Part of a small language model's weights: 6 heads of 32, MLP 640 GeGLU.
MLP neurons of a small language model. Each row is named by its layer, matrix (gate and up: input weights) and neuron, and shows model dimensions 0-191. Each number is 128 + 32 x the weight over its row's rms, rounded and kept within 0 to 255. Numbers have three digits each. A neuron's up and down rows have the sign that makes its largest values positive.
After each neuron's rows, "fires in" lists the words (lower case) most often at its 100 highest values on Wikipedia text that the model never trained on.

L4.gate159:112145068139152129126081080185119134121190096122130140129196116111096125176090117152127139136086088072168149121143109151183127113166152115087107170089138107167183110090183126117143106155124169122077143169173107132179110167112162132076100193075110177142065128156119148073157113117128109119160076174094145158087068109163147128139146154134078120157125115084133132102114136115142130147125163211135160076102126163076089129170123084098118098150130141083198137123101140088077150109092146132196171122139152124138109175152125103066170169158079100065179093155106149167128164111126115142
L4.up159:099082116109147152127120139134136045106152211164145122079125138145121104116130143135166151136150107131168126070125116209165159109108116054108165135160129076108094155138081152134110122115119101090149122104112106100114132081133088168104169149094152174123130112122138128057162129172135130162115079134117124136105123096145182119174151099171135183177109190159099135191107143155156157113105146164160149134143091130129123153161144157153128075161100120087159099114062102131091050114158145102106131128204142100086147127123171112119135139144140066059147135126096130145147025124120018152
fires in: "said", "argued", "means", "saying", "stated", "says"

L4.gate311:154097176150158178153191155132085119203082089131088136122103154142113148104160126105132125056113149148144124082102160105092093117135084116113127142147133153052093074082175055100138154154164134124135107157131131150160074138121113115139119076142132148085102163124137126080154114176131126118180107147141136134171117121143092011085155163132155149068090127123099113113096154164108161131096204185181143174124137158075199123079123081097104141137080093135114149082127171096106168145128122073119162121148154103136138114128154133136146103113114106156122107158142224170130179114100170141
L4.up311:208146133196127125180123117193073122143125136061110168141179068152075099126098151088129076130114136128145117107124151094113141096178102103092129082175146190096111153120118084220068125166048103123133128132110126147163123163105128072154085103106116155195115120104140186131126116136153181147140117148094143075116140123111116108077112079111164227130144126116083093178144141173101134106144144189084096143137098181140145096148122137134085165175109148152180123106163138132138138133112106101088147090128156151171132169144147141136101156161094176138124139121107182131140191121152075112
fires in: "as", "first", "latter", "second", "later"

L4.gate339:103164077135152105098118152126122135174082131151102109112143116162125098110191192149160083115152099102172167183180135065128118167090166110148145100081171142123065109104078122114156125153101155093132193198191176086165109086160092093158147148166106132157093122102089158109127128143123133169142142142168118067151102144157135153110119142152157167066099114144113101128135150144070097178108151126081119149123142115112150192066111148113057202139090129104131160079078186084186136185094129155118091128070140101123153148082121098132120123103121129116119149122154133085089169157099076171
L4.up339:168090157095172153113140096154123149179122134143075118134080115086124175123130128086119118130096107142133145143178090156107103086131183129134135179125130148106120125086117068137208081150099152111136083204091132127104140162101124133152109199148139138119172149073113177134128100108154156139101069065045124166107182080158137102082142172100135124160104153116094128174101131109086134070156136043144153201099133118147108105126138103158124197114145130108091150156139175124138139108144075139115131076134153201143105096080128141154132116167125148140060143109081132213139074128171149107
fires in: "of", "from", "well", "around"

L3.gate346:167134150141202106201162125121198181124104148117092141130108100132140091207086126126084167112155147122089163101132145073120105148110051099075101095147113135057104146141135094154174103078129093123175146112102090098102141160161138204141102192125140146114131161131094088142091122131094145166128116111131142110096059106130173083089095128078177107150110101123173114109149107152074109140129118184141162140159122140142156137052073083138153161069116100091135114137116134126087126108144113100156051142083095106128177137095067156110142099093076144156122164136080108097153163106088107158
L3.up346:161097140104121153130151156144168134148166092114132149103056113147087138137128121160175151097125065139151190138064108081137091154128174101071152122082179157099105072184135135133153096152180127145095120071185154091123116132127147136170089117129105116121095209085138146174119195122147159162101116168110139164113116097089137135117155080096118116099121083151074101122123083155098126092098145128083124113219144098122103145101090067128151133113076109134118136118095110112118179091114104087115048109153177121135156134152201156066123095064115124090125171132112207093147132149086134152
fires in: "of"

L3.gate636:163132114135112114067128120143126125178166121139148085097077125184111144145115143139200155137157193140071102139135173149083105164068123167114119166193065117118116154076135088118183124185106073075149118085109096092113114131217101080180146202112119097133182167180104104078181143098123128133125102146122121105119108109093168090122105103154166089096145143147077114096122192142105121102213077124140074144093119102119137092118143108160121144127128125138159153172135171111113132114167133154113132127105125126164085166148101148117066174164114145124094161121113180178090093125192114164
L3.up636:066128111110178093117142106200143056139137119145116095139109115149053139125203131131127189167118129122108160068125114118116136116139136187110062161137114118122104177117132132084097115121123066068181079131146170083135098140133090150104170095088143112119185142198155134151100189081103151153108059126149121077134119153139104078127113132110133171059182130122116075115102071140100197108154103111089090090093119159154163174131091110167082139160169137135102164135143147148181139120122140130127098129088108105121126143133118086105142133174056160113105119154164185086183123106165118081
fires in: "to", "may", "could", "would", "not"

L3.gate473:130111141138118179137140150159121163104114135102083118101165138193138177087129149181160104135116143118209227148137112167157174112118062124097203163081056140104117077131173146095105140126124133078134126179140190138085090121073156102138127146133134128150115171078110160130132136074141144112115148109097064194091118171111137142108127060109133134131097177157165188137112137149145125163188073111127088113078122188188153132110113129141080129143167059114116137142143106149099137090116143169133134106134148122083173101148196129160124158125123133112207117093117168155118103147115187151
L3.up473:150112154141050095118138138168147175148086123108082052118167110168127134119117104113135101210139127114148139149159120140110122133126143131189120117087087108131132123123143144118108118158095113123115180170113093122143052161114093157098109168161173093143162125167163141078078208102097132138073102144145062139135110160141071124119193023087145188176129155158195108143133096134163070192141142187105106140089140166182101102084118095138139119134144125114078113156158123082059130122118120099088095094081172121139134126109116135117133056120146102132194119102107140128122170124166136139
fires in: "s", "died", "said", "wrote", "retired", "stated"

L3.gate165:205157155125147163158160134134149130164140145156170139134121118185138092173154142136141092049123116085077153110124124084105112116174103112169055104122182107163140083105187204153173145162139133098125098177161109132109119100131146102084107119151181101088119111155151161137147093112116139192129172177157132118136122108122131136103133091127114137122166143147123145103099087106175155155137135125162155161101132132131069169171101096156213133115104073225128150156142140138199182243104106137108117107162134101120153085094173103109174104119143074135095113162137176142169137092146147135
L3.up165:090085135082173168122156132121125126175081156078133101133119107072181194137133175151157151063149146136101096171125165150151123142096115126132118096158130133106166129145163145127121104139118138093120158159032112119103171095132155180151156115111162124078077158098151133132176151123161073103111086117146118112150157116067169157135227107184115107120123189114125129179124114141166154103075132135119113148114099146139117136081149143081132129120051164107203087086168138150077072129148083146096175067122079080075183103093104134196112154096134123149069089122116158105117146134126116121
fires in: "in", "open", "press", "schwerin"

L4.gate365:090172093123173144119162155189143122033073143109077129164174125173117074167146154155161076101133167084139146105097088131167138148104130175083125147096108132091194093126146145116188137126136077078106105145128094136131076114131150159176097181149107134161089094096079127161097131136134116114182135137117084065085140149109120110118124103144133153161130134148099161147106160141103149162096113104120190136159095156090165136068102095138210129105151116170184145092114156112074146112122106103088124139096120152136137136181121188089135076139100173149118108126176100196177181164078081113
L4.up365:134127165089089170107146154106121145127128189211100191145099095142092168142120153130127132048150134085136100114160128146071098118075132124131114140117118169088093132108122055100114112192163149123124116152121097106146118185118102182157087160139086097173101111151137103117143114168149092095122110187167134133150120096144181123169118147131159182139168137168168134087156113141062085175159106131134118162113149186107146105201107142092095155148123073135100125083110136128136101124165092162168166026090120139181110065141144086192149123091172112130122138092119200145094122081134150108
fires in: "however", "this", "not", "further", "other", "fact"

L4.gate480:096085131145122113126087087179080133173187102132130173116161104084095105088118137112123097144161113170077124116084132121105145104086064074128146173114119081084173110134145122149101108121094121162143114141146165095113111101134180140106111137113140184099162176214086122126163141151041167042138120131102089177096129147159164142174128145104088152091082146126079061154127086110117132096131188217122089165146150133132130119150176142105114142101129115118146099123090151165101167106099168128082123125136129034188119126126147154141097147184145091129086140095154091121136123092155157064
L4.up480:117123152161161120131122166140170125153125147172085119126134095099123163168053165132196067159095125144185133136077057196086110061101120130128107175058104150088088144156112160152189137126134127088131123176135087114115135120129178126150112149153141179089131169096137149109106135087146126129096055166167117137107114145145071129094124102112152080184132120126179109155109161142144151157143139155111152123151075115105142118152097126104106128133171129105137107079145109122093068106099121069158104126111066112111168114147092124023169091110116149091114107150205185128175137086200136094
fires in: "is", "are", "was", "will", "may", "would"

L3.gate154:123140106143098131140186141123102090113180131155141185087133133149151143138101140099147110084122142140139129192085127109077104190170175077177150136103155150088116126121172096142127051162148148137099107154172128140177123075152096140187153126150132083108114134083144156078127136110154113147142093166109108029110089126112126163088141148113068105116148144016102139069145116081173173172179130083081106170108146200136134096094117128091131167083101105173114155176146180088179139125135129117127166082160092108105150127088149116133089151109141122138104132112109132215154103182124132120
L3.up154:175142118127108120095135115148108153111185120167126169102126110124140160162165124102148124105085142162115161103106112062112079159147149138095117102123144169144093201178148144183154126155161069116105104153148103052131116152174101158171184125119102095148130099157158179123155147152133145128153154122134129120098144199177115169111185200064072104168110145048186154104105108152175127094175192084158069104181153143161080086147098126144136134094082116152123162122157134111157118150184125194109125126163132163195128149097143160122118131166144086145126154132147132187121096187192135122
fires in: "during", "late", "century", "later", "first", "early"

L4.gate636:125134131085157179136107108080117174111080113118135158118124204083070056097127064147125084136083164155096129125129129162132102104105132126091121130157096160126168163062076115169104108087204151138143124103077141107109148104144134117108155149116137091120159153099143148136123133123159125131142112154095102130140105110139122163119138148119076119139061155092105090061134184135108157133134084113160123096113117149116124127096164134220105123092114129070113146108084077177158155080152050180126083073164070196139189103133182084116166156130138189104134143162134095105116116186125055125
L4.up636:118135167146100096162169166171124135127111098129152145101127097153194103143089188135168123146107067104079152133093129080152108145118167114127143165135131081130072124096086048107130087140095095143166063185108126043156158167184173104086140143113094211106133154120099167122107143101108135123101124099172123087178139121146116102106148100106062124155068110136126148117168165117167157153118175120143048130152155081111157143114108124066098109167142122102165112124131140127101144180139102159183116142146201132147146102183066102155133093131135119160099100117143128195090183154189130159
fires in: "and", "or", "than"

L3.gate142:152135132162181119174111146116121138073117105152152172128146120109196174119144118205106094076149147117116134186133149076134170127089090111070112062124070130173178103091137147167112121159172146119082111138133098143126144090156164110161091167123131132130084152163094111150085146105141136010161110169094130113134125088131107163185129159159117106123111127100140185117093127088108155115129114146101132141122074088180146101087084122114085111107114147121140139138121142224147086198120143166209047142173151099093135076086146122131091162136137076148158096186128140135126105108151121147
L3.up142:171129155159239137141123138098104171105177114143177142077123151148155169064141115180143185137101126078107176153119134144111180126096120147136035055128097106134141082080135115128157111120150157089149116121110141067156107088107137081140150088091099175160179201152083096115115130173089167096122138093123104081080129122116113140165099105157105143119117158112179183159150128104105118100073112123104063150115133157181126135159137102088125141134073139137094162119139110154082087121089131179176148100117138159108129135073131168084126169149170086170121188155087160109152162136133172135
fires in: "round", "mf", "october", "board"

L4.gate48:088102166109204169131115143152155076115136202124214087162195147067193119113115102129092078194111090163117140135183096091101168155112134217121116114116108085103133095129078102116082150070115176115130121131148111146124098146096148126140132130038192121112147163157155137142092125137109161141104131119073054143121152098183137121139185148157125136132124163175113143159187092194099089079132103121116140162120134080089140123128136094097136107146147148125179155185130149158099144112106107130146099129144159155149142117113120088116100173099077091149102147135133068117154069122084120110
L4.up48:113082089095169092117076129142093107137130164112143119103205171150128122125104140165166110146194099139133072158148160153192103096124153141117130137152166139168149084069190103103212155113163190128101156170123122109171118082164105128092096091108131127149147189090118154086131122184093063139092070121140080099140191060101138147114161149132189122120139182188157099128149088131154112178116123107143148140158121149135138096084132094144135115147103102096135137134134123173106137162114058104160138109177193152164087185117096151161116163134157098199127113151106154165101118157128068109
fires in: "not", "also", "however", "this"

L3.gate250:158125137111138145143112117128117088113171158098133082106128070121157142138064150154129168131154139091131166157122173096185127101144130127100129162126111113146119099087113116179173158094224102139168100151099112169117054161140095095076080098149113154128149118099123121071097139114162133126133107078079129071151155156126145107145101131100123185137125118094083101099095148121184183088125131110167159111150118107097106127041171134135105162103061105110140160177131184121141143104123139166092060081159163172096109056158134102122213121151180165148091173057146108092152172114134152081
L3.up250:120066127137145121104139161119120131117070134142103110156099178113084157109042127131092158145062196153124144111118134087144063108109188163077112172173126137149077154140124126189127091073200181116121096172126099220074114168092117139128109128155126112111092101099094100155146121163130087173139141130087123138143169119106144137147075119032104149165110099096129131082119196132081167130134143122148148074158118115094112078065140130118188140145133136141119087132161136112130124107106088136184139096124091110158187089142199110164142133109143117064110141106099123068120111123173151119
fires in: "as", "to", "from", "closely", "31", "35"